{
  "num_hidden_layers": 9,
  "hidden_size": 768,
  "num_attention_heads": 12,
  "num_key_value_heads": 12,
  "head_dim": 64,
  "intermediate_size": 3072,
  "vocab_size": 32768,
  "hidden_act": "quick_gelu",
  "norm": "layernorm",
  "norm_place": "pre",
  "norm_eps": 1e-06,
  "positions": "learned",
  "qk_norm": true,
  "attn_scale": 0.125,
  "bias": "none",
  "tie_word_embeddings": true,
  "parallel_block": false,
  "init": "normal",
  "init_std_qkv": 0.0266,
  "init_std_o": 0.0266,
  "init_std_up": 0.0266,
  "init_std_down": 0.0,
  "optimizer": "adamw",
  "learning_rate": 0.000786,
  "beta1": 0.95,
  "beta2": 0.99,
  "weight_decay": 0.0,
  "lr_head": 0.00575,
  "max_grad_norm": 2.0,
  "warmup_steps": 428,
  "schedule": "wsd",
  "decay_fraction": 0.564,
  "decay_shape": "linear",
  "final_lr_fraction": 0.1,
  "batch_tokens": [131072, 262144, 393216],
  "max_seq_len": 512,
  "doc_mask": false,
  "train_tokens": 1032000000,
  "max_steps": 4392,
  "dataset": "wikipedia_en"
}
MLP neurons of a small language model. Each row is named by its layer, matrix (up: input weights) and neuron, and shows model dimensions 160-287. Each number is 128 + 32 x the weight over its row's rms, rounded and kept within 0 to 255.
After each neuron's rows, "fires on" lists the tokens most often at its 100 highest values on Wikipedia text that the model never trained on.

L3.up1304 [123  89 125 164 173 116 200  90 185 166  93 154 120  94 133 124 234 164 104 142 161 145 108 135 131 128 128 108 106 139  99 115 137  89 131  81 120  90  82 151 141  98 110 125 104 158 133 118 150 176 146 161 112 130 219 135 115  95  81 123 106 211 150 116 146  54 171  97 168  78 154 173 150 129 153 138 154 119 171  67  98 106  99 142 133 106 121 118  99 152 135  69 102 131 178 142 133 132  86 145 157 199 108  65 132 121 100 115  90 140 111 146 121 143 155 117 127 165 167 148 116 129 120 141 124 134 126 169]
fires on: "1", "-", "3", "300", "2", " "

L3.up580 [131  98 137 102 128 137 100 131 182 159 145 175 148 142  82  81 103 117 177 129 107 114 181 172 142 181 194 166  96 140 116 123  99 128 144 104 129  85  92 120 163 145 138 118 125 160 132 108  78  84 101  95 113  91 205  99 166  93 143 145 104 166  95 128 118  91 121 125 131 131  95  91 168 115 154  85  92 140 220  95 115 108 171 124 189 104  59 180  67 115 185 118 188 164 136 123 151 116 168 146 129 109 136 117 120 148 140 128  52 153 108  86 137  45 135 145  99 113 133 179 162 118 121 123 105 148 139 173]
fires on: "\n", " | HUN", "1", "–", "-"

L3.up786 [126 113 156 156 104 151 130 147 108  72 104 126 135 130 158 107 172 187 100 125 135 196 106 128 123  85 112 116 133 180 132 194 157 137  91 130  92 100 123 140 134 106 140 136 174 189 122 139 127 166  87 122  90 132 116 114 124 101 223 143  84 115 129 101 149 111 140 120 164 185 188 145 184 157 173 126 124 145 102  87 105 123 147 150 110 111 147 134 111  90  71 154 155 119 162 157 131 136  99 125  97  82 161 131  97 141  89 133 130 126 151 151 174 121 173 137 167 108 108 132 119 173 100  55 134 115 111 105]
fires on: " ", " (", " br", " int", " th"

L3.up2817 [127 114 111 148  89 137 166 147  80 102 171 162 200  74 130 144 121 101 139 135 110  83 112 130 153  72 177 134 124 147 118  60 103 120  86 105 102 141 133 129 109 171 142 113  86 140  74 131 173 115 186 157 161 137 129 106 166 137 131 129 117 132  87  74  92 116  98 143 107 157 218 142 160 164 139  77 141 157 102 101 147  88  78 101 166 148 125 170 102 105 135 183 120  85 167 109 135 138 158 148 164  82 164 164 120 155 102 108 151 181 171  81 136 145 106 127 166  90 139 151 122 169  75 118 147 137 154 117]
fires on: " R", " r", " d"

L3.up1048 [132 146 198 141 127  96 149 165 146 148  68 173 112 130 185 123 128 185 145 167 142 118 143 121 137  88 125 176 140 119 131 172  61 168 100 144  94  53  89 125 171 106 150 148  70 139 108 122 104 133 144 156 117 163 171 166 158 129 117  78 111 183 160  87 111 133 132  97 141 149 143  70 153 143 184 151 162 146 175 139 167 116 120 114 133  44  90 128 169 100 159 132 131 129 134 137 128 146  93 107 178 151 150 149 115 150 136 142 179 136  90 131 140  75 150 200 175 169 116 151 129 133  93 178  99 205 113 138]
fires on: " |  |", " The", "\" |", "\"", "\" – ", "'"

L3.up3018 [154  87 204 166  57 146 134 119 148 171 176 140 182 197 190 149 163  83 127 116 190  81 194 149  81 160  94  96 122  93  69 138  88 179 101 155 184 150 141 133 117 126 207 114 134 167  48 144  74  91  40 159 108 123 142 120 165 121 112 142 124 116 108  87 116 173 111 115 146 115 172 123 119 166 155 122  48 147 101 135 115  88  93 134 118 112  83 101 173 140 124 103 153  62 118  91  86 101 128 133 167 127 139 129  82 121  86 128 166 178 170 157 134 103 110 140 117 128 126 100 139  88 106 144 126  94 100 186]
fires on: "″N ", "; ", "',", " to ", "\" (", "°N "

L3.up2728 [140 108  97 124 105 160 143  99 145 137 108 127 157 101 144  54 176 127 208 124 163 120 168  76 127 116  96 131 123 104  89 163  90 116 158 160 126  95  94 115 161 129 125 143 113 157 139 103 107  79  61 153 123 219 143 135 128 149  93  89  64  83 125 191 150 138 125 156 136 126 142  61 148 169 176 171  94 102 179  64 169 159 195 129 170 115  59 103 166  87 175 123 163 116  99 105  41 121  95 190 173 144 138 148 122 144 148 142 178 131 146 144 115 154 183 129 144 146 135 197  94  98  81 179  74 151 107  83]
fires on: "\n", "| ", " as", "| Year", " | Episode: \"", " |"

L3.up949 [183 127  91 145  52 150  90  65 136 148  71 131 147 131 102 122 149 161 115 155 163 108 214 154 127 131 142  98 171  56 147 108 132 128 101 102  93 123 149  88 184 112 126 151 155 160 161 176  91 144 150 129  71 159 144 134 169  93  99 169 117 153 128 148 212 121 159 115 117 127 150 115 112 137 108 135 110 104 122 117 121 163 123 104 148  74 157 163 144 118 128 152  79  24 155  78 144 107 108 186 135 143 136 173 138  96 107  94 107 133 106  99 142 131 132  76  85 134 165 116 143 153 135 118 122 129 159 138]
fires on: " U", " f", "-f", " and f"

L3.up2447 [154 132  99 147 105 124 157  95 123 138 132 156 198 160 165 116 175 138 146 161 164 137 166 134 129 189 150  89 134  99  68 126 144 108 146  97  87 105 102 140 145 160 249 162  86 152  73  65 128 123 119 156 160  96 115 164 117 191 142 111 105 143  75 164  87 106 145 146 156 113 159 121 159 132 163 143 140 199 122 148  50  70 132  87 111 131 112 148 109 147 166 140  88  59 148 132 112 147  45 100 109  92 157 140 145 131 165 168 158  74  77 157 142  94  97  91 119 167 108  67 112 157 150 125  97  97 115 104]
fires on: "\n\n", ".", " This", "ed.", ", which", ")."

L3.up1941 [158  89 121 137 144 149 131  84 136 103  84 162 171 179 136  98 144 144 170 173 154 114 105 114  51  98 113  87 106 162  71 123 111 112 113 135 153 121 102 106 161 129 174 150 136 153 146 124 125 175 123 203 184 115 121 102 143  86 176 124 131  97 145  99 131 152 154 115 147 184 131 140 144 161 137 104 118 104  84 143 133 107 139 119 108  63 128 142 144 125 107 171 206 103  93 129 132 178 169 131 163 106 163 148 185 111  96 162  95 184 115 138 110 123 181 125 131 160 144 147  89 174 138 115 131  50 124 144]
fires on: "ro", " inter", " pro", " micro", " Ex", " Pro"

L3.up1993 [100 155 115 162 156 158 157 134 129 126 140 145 143 134 172 111 126 176 152 133 147  91  87 124 146  91 130  56 116 129 123 149  84 171 116 146 167 153 122 165 123 170 148 148  81 170 156 117 170 131 142 150 129 120 114  65  98 111 130  86 142 141  96 166 175 142 131  91 108 155  99 132 140 124 181 134 106 101  85 135 160 126 162 109  55 127  88 119 126 153 158 145 155  91 132 121 145 180  54 128 104 135 154 156 135 126 167 114 139  92 145 108 104 187 134 145 133 175 121 140 164 180  80 160 110  48 113 160]
fires on: "y", "er", "el", "man", "ec"

L3.up1592 [173 168 131 123  92  49 106  86 130 110 160 169 146 152 155  97  75 174  96 107 105 109 115 101 146  69  98 127 138 130 132 109 182 130 148  85 165 102 134 105 194 138 127 138  94 122  78 135 166  84 151 112  85 150 111  76 188 118 110 124 135  73 139 160 115  99 160  91 154 115  73 127 130 200 158 106 126 118  57 144 160 136 130 112  73 117 118  99 118 114 122  69 149  68  63  97 118 118  87 178 100 135 131 144 160 159 119 124  87 169 134  69 147 153  97 100 106 112 158  85 110 134 114 106  50 105 152 121]
fires on: "rd", " cm", "nd", "st", " long", " to "

L3.up727 [145 125 132 133 134 121 158 109  50 128 174 163  99  79 182 137 131 123 155 138 146  86 107 176 103 105 154  91 145  25 120 123  96 167 134  88 125 115 142 126 151 214 112 117 130 185 153 149 121 132  98 108 134 122 110  95 119 166  75 121  66 122 107 154  91 149 123 143 161 118 173  66 129 116 130 185 143 162  35 147 176 130 148 114 133 138 124 115 107  86 160 136 161  80 137 109 119 158 135 119 141 100  88 150 154 120 183 101 117 144 157 102 105 134 162 138 158 188 154  84 134 176 135  64 123 116  74 150]
fires on: "\n", "|", " |  | C", "| "

L3.up1069 [151  99 187 194  53 134 158  78 133 110 113 174 127 117 165 107 117  93 143 161 108 109 135 157 118 111 145 131 170 115 132 143 154  88 144  48 143 101 136 168 143 118 144 155  58 145 118 168 139 155  73 167  98 137 182 113 112 161 156 124  90 166 129 164 120 134 161 159 122 113 171 162 133 125 203 188 116 181 114  89 124  99  90 115 150 134 106 146 104 146  92 108 159 138 105 171 176 114  82 103 143 141 159 124 121 155 136 127  86 125 138 153 124 109 127  99 157 140  97 178  86 147 106 113 111 130 151 108]
fires on: "-", "4", "6", "2"

L3.up1559 [ 93  31 205 113 139 165 180 115 193  98 107 131 123 134 154 148 160 198  99 113 168 129  61 168 162  96 145 141 179 155 174 141 136  87 129 182 152 115 120 114 133 137 168 132 115 175 114 120 165 159  43 149 137 120 149 135 181 104 127 151  92 163 121 166  63 147 194  93 110 120  91  93 173 177 137 181 106  97  94 136  74  52  81 101 105 148 113 172  91  93 110 212  70 102 120  95 143 120 136 141 113 104 140 125 131 158 101 121 104  65  89 142 141 131 157 121 161 157 158 105 109 125 111 108 131 144 115 175]
fires on: "\n\n", "==", "\n", "\"", " snake", " br"

L3.up422 [140 121 139 163 115 144 169 164 134 151 115 155 119 183 126 110  85 121 133 201 170 132 155 151 130 171  90 189 160  89  83 108  78 152 112 130  42  79 175 200 136 145 177  73  82 146 119 138  83 185 131 145 153 102 157 164 120 126 108 116 143 139 135 120 101 144  92 131 133 160 156 128 138 148 102 132 150 199 135 100 105 130 119  98 122 163 103 116 122 157 136 132 123 130 120 118 154  81 101 141  55 143 171  94 165 179 126 162  99 106 113 164 165  77 150 143 209  87 104 144 115 108  84 183 132  72 109  96]
fires on: "o", "e", "i", "en"

L3.up573 [154  29 155 139 155 119 126 104 101  93 122 153  68  90  88 125 117 189  96 137 112 140 115 195 154 142 110 126 100 144 110 148 123 103  96 128 117  58  98 107 131 112 101 125  90 145 142 153 127 138 121 101 100 166 163 139  96 117 145 147 154 146 102 100 146  84 142 114 114 145 133 172 131 165 128 132 161 105 155 171  85  81 100  87 113  86 104  99 138 114  82 155 143 210 196  93 126 112 119  90 123 128 120 184  89 149 114  66 135 134 125 155 107 119  95  99  91 162 159 149 206 118 118 120 134 154 146 126]
fires on: " | ", "0", ",", "2", "3"

L3.up1011 [103  89 125 120 139 136 180 129 103 165 130 186 162 152 208 121 160 205 157 137 134 108 108 166 158 156 178  89 171 126  61 141 145 113 142 127  93 187 207 121 151 110 182 129 107 160  87  92 112 138  96 184 140 169 123 161 130 117 141 104  98 153 105 126 125  75 159 135  57 155 158 118 147  96 139 160 180 135  95 124  86 103 141 128 131 101  94 113  54 120 126 146 109 150 175  96 166 101  68 101 145 102 135 147 116 157 123 145  64 113 119  94 147 125 151 131  91 130 155 138 113 148  85 131 126 127 143 113]
fires on: "\n\n", " also", " later"

L3.up1466 [109 152 107  91  87 121 144 141  52 140 164 159 140 118 195 165 166 144 173  85 110 114 172  72 164 168 155 147 170  87 147 205 127 119  90 118 105 124 135 126 187 122 155  93 114 180 136 119 156 105  90 170 181 150 124 154 171 139 116  97 122 105 138  67  79 127 120 116 104 130 104  52 106  95 139  83 127 155 143 122 195 101 170 126 165 174  67 130  79 123 179 176 115  63 172 113 107 100 156 144 120  94 172  93 150 182 130 116  92  97 105 106 138  98 104 130 107 167 124 108 166  63 117 111  93 142 112 177]
fires on: "\n"

L3.up2053 [139  76 158 133 143  61 151 113 170 148 116 140 107 189  69 152 145 111 130 130 180 145 103 143 109 153 138 118 121 130 174 100 172 119 137 156 123 134 161 125 135 114 131 163 104 145 116 143  71 110 158  97 108 158 145 183 100 117  72 123 120 199 123 114 101 126 149 101 168 119 183  53 162 157 134 110 152 132  76 129 154  88 162  99 103  53 145 124 121 117 124 100 111 150  58 121  97 153 100 120 167 103 157 158  67 124 117 123  79  66  84 101 168  93 163  83 216 100  95 128 109 126 123  82 107  99 108  78]
fires on: " and", ",", " newly", " or", " not"

L3.up1323 [120 141 123 121 174  88 141  92 160 179 134 157 152 156 121 120 110 155 135 170 158  47 188 185 159 138 155 102 120 117  98 105 138 114  30 116 126 114 106 129 156 155 162 134 119 170  90 210 123 155 132  91 138  95 117 121 165 123  82 121  73 176 172 156 152 126 171 174 180 108 167  86 206 100 168 172 152 147 116  81 202  73 178  72 154 171  93 111 130 105 149 183 144 135 161 118 150 144  99  98 157 122 146 134 192 161  96 200 154 150 112 129 128  72 157 154 118 110 106  88 156 185 103 130 150  83 170 101]
fires on: " % | ±% |", "|---|---|---|---|---|", "|---|---|---|---|---|---|", "|---|---|---|---|---|---|---|", " | April ", "|---|---|---|---|"

L3.up110 [133 153 165 175 102 121 142  98 164 121 121 153  95  60 112 151  84 169  69 163  84 163 139  83 130 100 150 137 180 154 115 113 135 102  87  87 147 171 172 206 145 168 188 138  95 129  94  80 144  80 148 113  79 178 101 148 128 170 124 131 127 139 119  85 172 111 146  16 127 165 157 140 135 145 129 133 166 149  94 104 104 118 101  97 130 170 131 174 135 144 101  84 140 141 133  87 112  99  92 118 116 102 130 183 178 122 151 113 117 186 168 135 158 151 143 143 190 143 125 123 145 153 127 106  95  81 115  62]
fires on: "st", " m", "rd", "–", " km"

L3.up2182 [ 87 103 139 168  80 138 169 104 145 132 136 155 159 150  94 119 161 134 110 163 187  78 123 211  37  99 106 115 184 162 154 131 150  90 120 112  86 107 108  71 159  84 154 138 131 107 110 190  96 172  67 134 119 130 119  54 106 162 120 123  86 147 132 174 195 148 109 132 182 127 111  77 148 173 139 112 137 189  75 139 162  72 167 103 159 107  96 132 150  86 110 152 102 131  99 135 129 119  75 164 139  79  99 131 151 136 152 166 118 115  89 152 156 125 120  91  66 156 143 138 103 153 122 119 182 121 146 125]
fires on: " and", ",", " or", " |  |  | ", " except"

L3.up2835 [120  77 106 145 104  91 119  99 136 132 139 141 132  99 117 106 156 138 170 136 113 115 188 179 103 176 170 116 138  82  80 119  70 112 101 117  70 124 101 147 148 134 122 119 116 147 112 144  60  87  61 137 169 119 147  70 168 189 114 125 133 181 130 106  75 111 119 136 136 191 157 140 155 160 159 156 132 144 115 240  78  84 142 104 154  64 148  90 129 125 174 123 137 113 113 164 142  99 159  84 109  87 159 159 124 137 162 164  62 123 130 141 125 138 130  91 186 174 146 141 129 127 134  79 178 116 135 146]
fires on: " (J", ": J", ", J", "; J", "J", " | J"

L3.up1168 [ 90 158 226 155  87 110 165 147 119 142 123 140  90 116 167 139 143 147 106  98 117 111  94 152 170 134 190 166 119 200  79 142 144 153  96 112 148  87 139 111 163  85 155 166 131 158  93 173  94 146 168 145 104 120 239 114 122 111 103 134  93 141 137 104  47 112  92  94 141 189 129  71 150 112  80 184 134 135 133 147 142  83 117 136 144 106 144 140  49 165 137 138 112 126  89 129 153  95 194 200 131 110 182 148 100 111  72 115 135 188 122 163 106  47 134 146 158 123  43  66  99  75 135 167 102  66 133 140]
fires on: " (", ")", "\" (", "\"", "o,", ") | "

L3.up2108 [140 120 123 104 133 191 152 178 162 117 107 163 122 150 153  93 138 155 156 115 169 112 171 161 125 166 151 156 165  77 127 193 105 130  96 144  76 172 144 113 164 128 130 146 140 177  87 198 119 144 141 106 107 111 150 141 101 119  94  87 124 155 122 109 112 132  88 154 141 153  89 163 119 109 184 159 109  86 135 159  79  85 134 158  80  43 163  90 133 153 127 118 126 157 115  88 157 128  99 119 119  99  66 119 109 111 103 152 135 117 161 133 113 132 109 109 133 160 106 112  74 122 109  84 162 141 142 182]
fires on: " J", " | J", "; J", "- J", ", J"

L3.up2104 [ 85 103 166 144 172 115  92 114 119  94 192 179 156 133  97 172 146 124 111 171  72  47 119 130 126 145 147 136 119 113 131  82  76 137 161  85 155  91 124 141 105 129 140 119  99 169 111 172 160 136  84 104 136 170 109  80 105 113 154 104 129 205 169 177 138 164 105  73  94 130 139  78 169 145 158  92 179 125 149 130  80 117 158 133  87 110 162 162 122 122  88  79 153 120 104 152 114  92 114 110 170 135 117 162 131 169 165 180 175 153 112 119 110 117  79 101 116 139 147 184 117 145 105 135  98 122 162 204]
fires on: " | ", "r", "l", " All", "; All"

L3.up1078 [134  98 182 130 142 121 169 138 176 135 100 152 135 165 131  98 202 196 120 146 118 164 139 150  80  87 171 140 174 127 160 124 172 140 164 146 146  77 143 176 149 147 193 145 112 173 105 171  84 150  96 102 116 185 152 168 127 123  99  99 102 167 109 176  72 103 150 101 147 127 152 137 184 179 127 191 139 144  93  69 160 117 105  90  89 127  96 135 104 169  61 104 114 136 100 132 134  85 165 127  91 123 138 124 158 124 141 134  84  44  93 161 110 139 154  90 202 161 152 127  86 139  98  75 156  79  60 158]
fires on: " and", "-", ",", " m", "ly"

L3.up2361 [111 121 134 193 128 122 188 145 120  97 153 114 150 165 127  89 101 133 131 164 111 125 106 108 113  77  90 186 139  80 124 162 111 170  48 132 125 101 109  69 116 141 126 119 113 143  42 144 146 172  96 149 158 140 186 169 115  85 118  94 127  90  89 191 115 130  71 189 142 129  91 109 152 139  85 101  87 124 120 142 137 152 134  79 172 155  81  99 134 104 132 168 202  83  93  97 107 100 147 146 154 165 169 147 107 187 166 149 118  83 157 159 145 130 141 116 188 113  94 161 147 130  97 140 145 178 102 112]
fires on: "i", " Di"

L3.up2757 [184 112 135 123 136 140 149 132 115 136  99 133 126 101  93 111 132 176 113 174 144 116 158 143 138  68 119  75 148  87 148 107 141  47 115 124 160 125  64 162 156 136 164 122 165 209 141 107 143 153  93 137 148 126 151 177 102  64 186  81  91 160  58  97 106 100  92 121 177 132 130 151 182 204 151 123 117 186 119  83 192 130 144 128 111 135 156 152 138  81  95 162 125 103 118 117 137 155 130  99 156 143 131 220 107 102 119 208 155 138  20  58 138  45 133 101 129 158 106 112 170 102  63 116 157 180 170 120]
fires on: " ", " | ", "0", "7", "1", " ("

L3.up2125 [141 110 133 106 160 128 138 116 131  75 176 122 112 138 120 127 113 154 111 135 112  93 143 168  86 170  90 178  84  77  76 151 125 137  97  89  97 160 104 114 161 109 146  68  97 157 107 103 184 118  72  84 138 144 189 116 188 155 117  93 166 125  87 103 118 145 128 166 136 128 119 116 185 171 169 159  94 134 160 168 128  63  96  65 137 140 112 171 163 162 152 141 163  93 141 109 103 129 150 177 142 120 131 108  96 185 167 136 122 164 164 154 130  58 151  88 134 134 104  87 184  99 102 127 124  84 133  80]
fires on: " |  |", "|  |", " due to", " According to", "====", "°W"

L3.up2669 [ 78 143 182 187 153  60 158 103 183 145  84 119  98 167 202 117 118 131 101  84 102  85  92 128 112 132 170 105 160 102 112 137 124 111 105 139  97 165  97 105 127 145 203 138  73 160 107 127  89 104 158 154 210 163 117 164  87 110 134 101 114 157 140 108  70 127 169 141 157 180 122  77 117 111 106 114 120 125 102 158 158 121  92 159  81 139 113 124 165 138 152 114 106 115 192 135 174 122 112 138 107 126 130 167 107 120 140 106 135 100 155 105 145  99 124  67 133 168  96 130 131 166 126 156  99  90  86  92]
fires on: "es", "ers", "er", "ard", "el"

L3.up1375 [ 33 152 156 120 145 124 151  69 154  91 200 123 172  66  65 114 129 123 131 149 155 140  96 157  91 147 124 111 134 117 169 168 119 157 131 108  66 128  98 110 172 178 157 138  75 118 105 187  67 146 160 128 112 165 137 121 179 132 104 108 121 153 140 135 184 139 153 106 142 126 218  75 146 157 138 156 148 104 152 165 132 139 145  48 141 120  87 130 139 112 150 137 135 183 127  99 114 154  99 116 107  85 104 183  64  77 103  77 115 119 139 156 121 179 170 117 106 172 125 153 103 136 138 125  89  97 162  96]
fires on: " &", " and", ", and", " or", " And", " except"

L3.up94 [105 119 176 171 108 112 108 143 175 110  89 105  90 169 181 131 172 176 112  94 140 175 102 176 115 124 142  82 125 159  98 105 142 117 187 167  85 126  68 110 113 152 173 107 128 119 100 158 116  99 141 143 142 171 124 173 134  60 138 156  80  99 132 113 118 157 114 146 144  99  90 144 146 138 147 209 107 129 184 177 143 114 121 109 110 128 100  76 146 117  84 157 135  74 103  58 126  97 102 156  74  31 124 169  96 110 118 135 123 160 166 145 138 126  81 140 138 140 123 112 133 124 106 166 150 151  88 116]
fires on: ".", "lor"

L3.up653 [171 136 154 172 100 114 108 165 134  61 124 169 188  89 135  56 134  84 163 151  88 131 148 136 157 151  96 134  99 128 136  97 126 126 173 125 131  88 136 110 142 157 115 115  94 145 101 171 117 116  74 175 100 214 148 164  91 110 133 115 121 109 142 103 145 164 120 133 125  92 154 160 102 172 173 128  59  66 133 227 149 124 117  99  85 104 154 136 147 110  88 110  95  91 103 143 121 120 115  97 132  91 103 144 137 139 141 115  93 136 140 129 138 154  81 155  85 222 151 155 110 178 141 122 122 148 152 160]
fires on: ".", " and ", "rit", " to ", ", and ", "avel"

L3.up2651 [116 115 205 234 146  97  96 120 132 121  63 153 117 150 121 123 111  91 148 116 129 110  49 152 109 169 109 154 136  92 139 115 139  97  99 139 121 121 159  83 155 119  92 183  76 138 122  92 113 112 117 136 120 177 144 126 123  83 122  87 104 142 106  94 101 152 147 129 138 107 120  52 150  91 166 138 156 135 117 112 169 100 149 121  88 158  95 106 102 163 132 159  67 158  65  86 121 110 132  47 134  73  35 136  54 128  80  95 109  95  84 112 146 111 126 127 143 136 139  84 127 116 101 128 138 128 112 177]
fires on: " and", ", and", " producer and", ", or", " and ", " or"

L3.up1770 [126  41 162 111 159 114 147  68 155 128 103 134 118 135 133 106 121 112 102  84  68 124 169 154 166 148  89 141  61 114  75 183 102 156 150 122 101 116 117 140 127 149 125 163 125 160 167 104 131 134  84  57 163 181 123 206 110  97  79 116  94 134  79 163 101 121 106  82 135 139 137 129 163 158 120 104  94  98 167  89 139  42 162 106 105 111 122  99 170 120  78  95 131 147 148 130 120  89 111 188 116 154 161 182 109 173 113 166 155  57 128 119 127  93  76 105 141  99 138 147 121 104 168 155 154 103 159  85]
fires on: "\n", " |", "//", "L |"

L3.up978 [ 98 131 126 136 108  96  88  63 108 157 121 166 171 131 122  74 110 137 125 109 127 150 152 128 164 123 199 100 145 143 114 150 122  79 145 107 132  47 109  97 164  93 180 145 150 121 105 113 117  91 115 140 157 107 131 124 114 102 147 157 164 153 143 126  84 121 134 152 108 156 168  96 153 154  73 133 143 138  90  95  96 107 213  85 126 150  84 105  76 173 168  67 136  82 157 135 114 112 101 178 110 117 193 144 169 113  95 138  83 153  94 126 151 146 127 140 186 115 120 158 141 132 111 129 107 126 181 110]
fires on: ".", ", which", ")", ";", " and", " It"

L3.up1593 [192 108 172  87 121  99  85 109 144 101 148 134 149 166 161 123 195 173 101 110 130 146 128 144  99 115 151 134 163  68  76 125 115 143 130 144  86  56 139 102 169 150 182 138  93 161 109 125 118  98  86 167 109 116 195 115 176 144 139 110  65 120 135 118  86 116 105  98 161 160 168  94 177 175 193 150 129 142  62 148 155  53 191 104 146 102  38 162 102 135 152  73 129  85 105 173  93 135 128  94 113  62 194  86 166 149  82  77  72  63 107 116 132 104  99 122 103 157 180 152 174 110 159 112 130 144  82 193]
fires on: ", and", "\n", "\n\n", " However,", ", he", ";"

L3.up2949 [204 135 155 150 136 174 107 153 113 112 150 130 129 125 100  87 162 215 150 126 201 138 167 137  72  67 144 144 131 122 130 154 178  48 138 159 113 120 118  97 121 134 117 128 157 143  81 106 132 101  82 160 133 178 115 166 112 133  72 152 128 115 122 125 157 180 127 127  82 169 154 156 152 191 119 219 137 103  80 137 144  63 159 109 142  83 122 156 138 138  66 140 116 148 132  90 131 140  93 101 157 101 113 113 144  98 168 105 130 128 138 125 109 116 150 138 136 167 133 146 147 177  91  96 146 176 152 155]
fires on: "2", "1", ".", "–", "3"

L3.up2556 [110 112 103 113 164 129 150 122 160  95 190 145 180 166 157  80  99 157 102 172  64  57  57 150 134 163 119 128 100 142 122 127 125 164  86 147 113 138  93 204 136 158  98 122 100 163 157 112 134 118 108  85 146 163 164  79 105 131  87  95  74 189 104 144 129 148 125  88 169 106  91 140 150 116 144 140  80 106 133 114 181 139 121  56 174 116 107 108 105 151 146 110 142 116 147 131 162 148  60 142 118 148 106 163 141 116  91 127 155 129 152 102 146  72 135 118 198 177 103 132 144 135  57 134 157 123 177  99]
fires on: "\n", "in", "inner", "r.", "et"

L3.up2215 [137  71 165 145 105  54 112  79  98 137 106 164 121 127 142  64 177 125 117 106 134 110 119 133  95 159 206 108 137  94 138 151 143 102  68 122 155 188  86  87 137 118 174 162 166 133 149 114 128 152 133  98 158 171 116 133 139  94 154 101  77 171 111  61 155 135 121 110 136 169 129 158 127  64 120  88  69  99 122  73 166 113 136 101 130 148  76 225 121  91 104 117 115 103 138 133 129 157 150 122  94 115  98  80  99  90 163 142 133 100 121  91  99 146 109 112 125 132 161 129 141 117 121 133  66 131 188 181]
fires on: "ed", "al", "ur", "l", "ond", " "

L3.up1931 [ 90 131 135 114  92 137  71 151 148 139 122  97 131 114 123 146 104 138 126  91 161 135 115 161 144 120 113  90 161 159 120  80 105 166 169  77 100 155  81  93 126 184 196 168 106 198  75 109 133 129 155 127 163 118 152 157 181  81 104 122  99 105 143 133 100 106 199 172 109 141 108  73 165 133 150 158 113 122 132  79 200 118 130 122 169 137 158  91 102 157 126 186  91  99 127 115 134 114  70 156  93  74 148 133 151 119 121 113 106 104  69 133 112  97 170 103 146 111 120 129 121 138  84 116 128  79 151 140]
fires on: ".", "\n", " % | ±% |", "|---|---|---|---|---|---|"

L3.up2400 [158 162 111 178 168 150 131 151 161 185 150 148 152 186 152 110 112  40 125 124 192 127 131 164  82 143 175 127 192  55 136 110  89 140  97 116 104 108  83  80 168 126 184 179  84 134 115 141 111 131 109 126  97 111 142  81  91  99 179  75 104 136 131  91 120 133 124 137 171 149 203  85 167 136 126 169  89 102 111 118 126 142  47 108 154 115 146 102 138 146 176 115 219 142 105 115 130  98 112 130 156 160 135 160 175 138 145 131  84  96 170 126 120 150 121 123 156 185 108 172 167 115 127 123 153 119  51 139]
fires on: ", and", " and", "s and", "ed and", "i", " or"

L3.up2870 [117 122 159 115 126  93 178 177 113  93 157 131 148 171 197 103 172 152 159 103 117 154 159 153 133  83 144 113 123 116 150 153 120 159 168  81  66 149 161 126 104 158 185  66 143 166 169 121 131 163 156 157 127  99 160 151 149 159 116 105 141 149  97  55  95  41 112  87  95 144 188 136 163 132 120 112 103 121 164 101  59 124 107  59 124 173  59 194 130 123  94 138 105  95 103 182 119 143 100 163 172  79  72 149 103 120 132 199 147  85 146 127 163 126  91 172 204 143  84 143  78 108 162 133 179 125 160 100]
fires on: ", R", " R", "a R", " of R", " r", ": R"

L3.up2917 [ 37 107 121 118 135 155 129 125 147 131 165 136 185 156 138 137 134 173 136 127  93  83 153 184  67 111 174 128  93  84 163 124 125 155 173  98 107 111  92 155  81 132 188  55 105 145 143 162 100 160 125  77 118 210 120 131 156 172 152  83 105 135  92 168 126 124 146 148 100 152 153 120 145 162 168  52 132 151  41  97 140 137  12  86 108 115  42 121  80 119  99 138  91 118  74 134 138 103 108 160 104  89 171 112 143 155 136 136 155 132 123 114 125  88 124  92 192 134  64 146  92 177 116  72 111  74 158  68]
fires on: " B", " with", "b", "with", " R"

L3.up303 [ 79  90 198 156 139  94 168 104 136 139 151 137  93 140  77 119 128 150 138 166 126 116 115 117 163 134 113 110 166 144 123 129 121 164 121 102 147 147 145 125 191 102 159  72 135 182 108 163 159 135 122 246 165 121 174 165 129 102 144 159 169 136 132 153  87 122  57 103 141 179 138  78 159  98  94 139 126 159 161 120 120 149  78  68 111  70 103  90  99 118 156 112 142 128 174 139  99  80 107 186 176 129 116 116 110 174 150 147 108 151 139 140 156  85 126 202 136  89 141 164 148 112 171 130  89 184 187 149]
fires on: "\" (", "}", "'", "\"", "}}"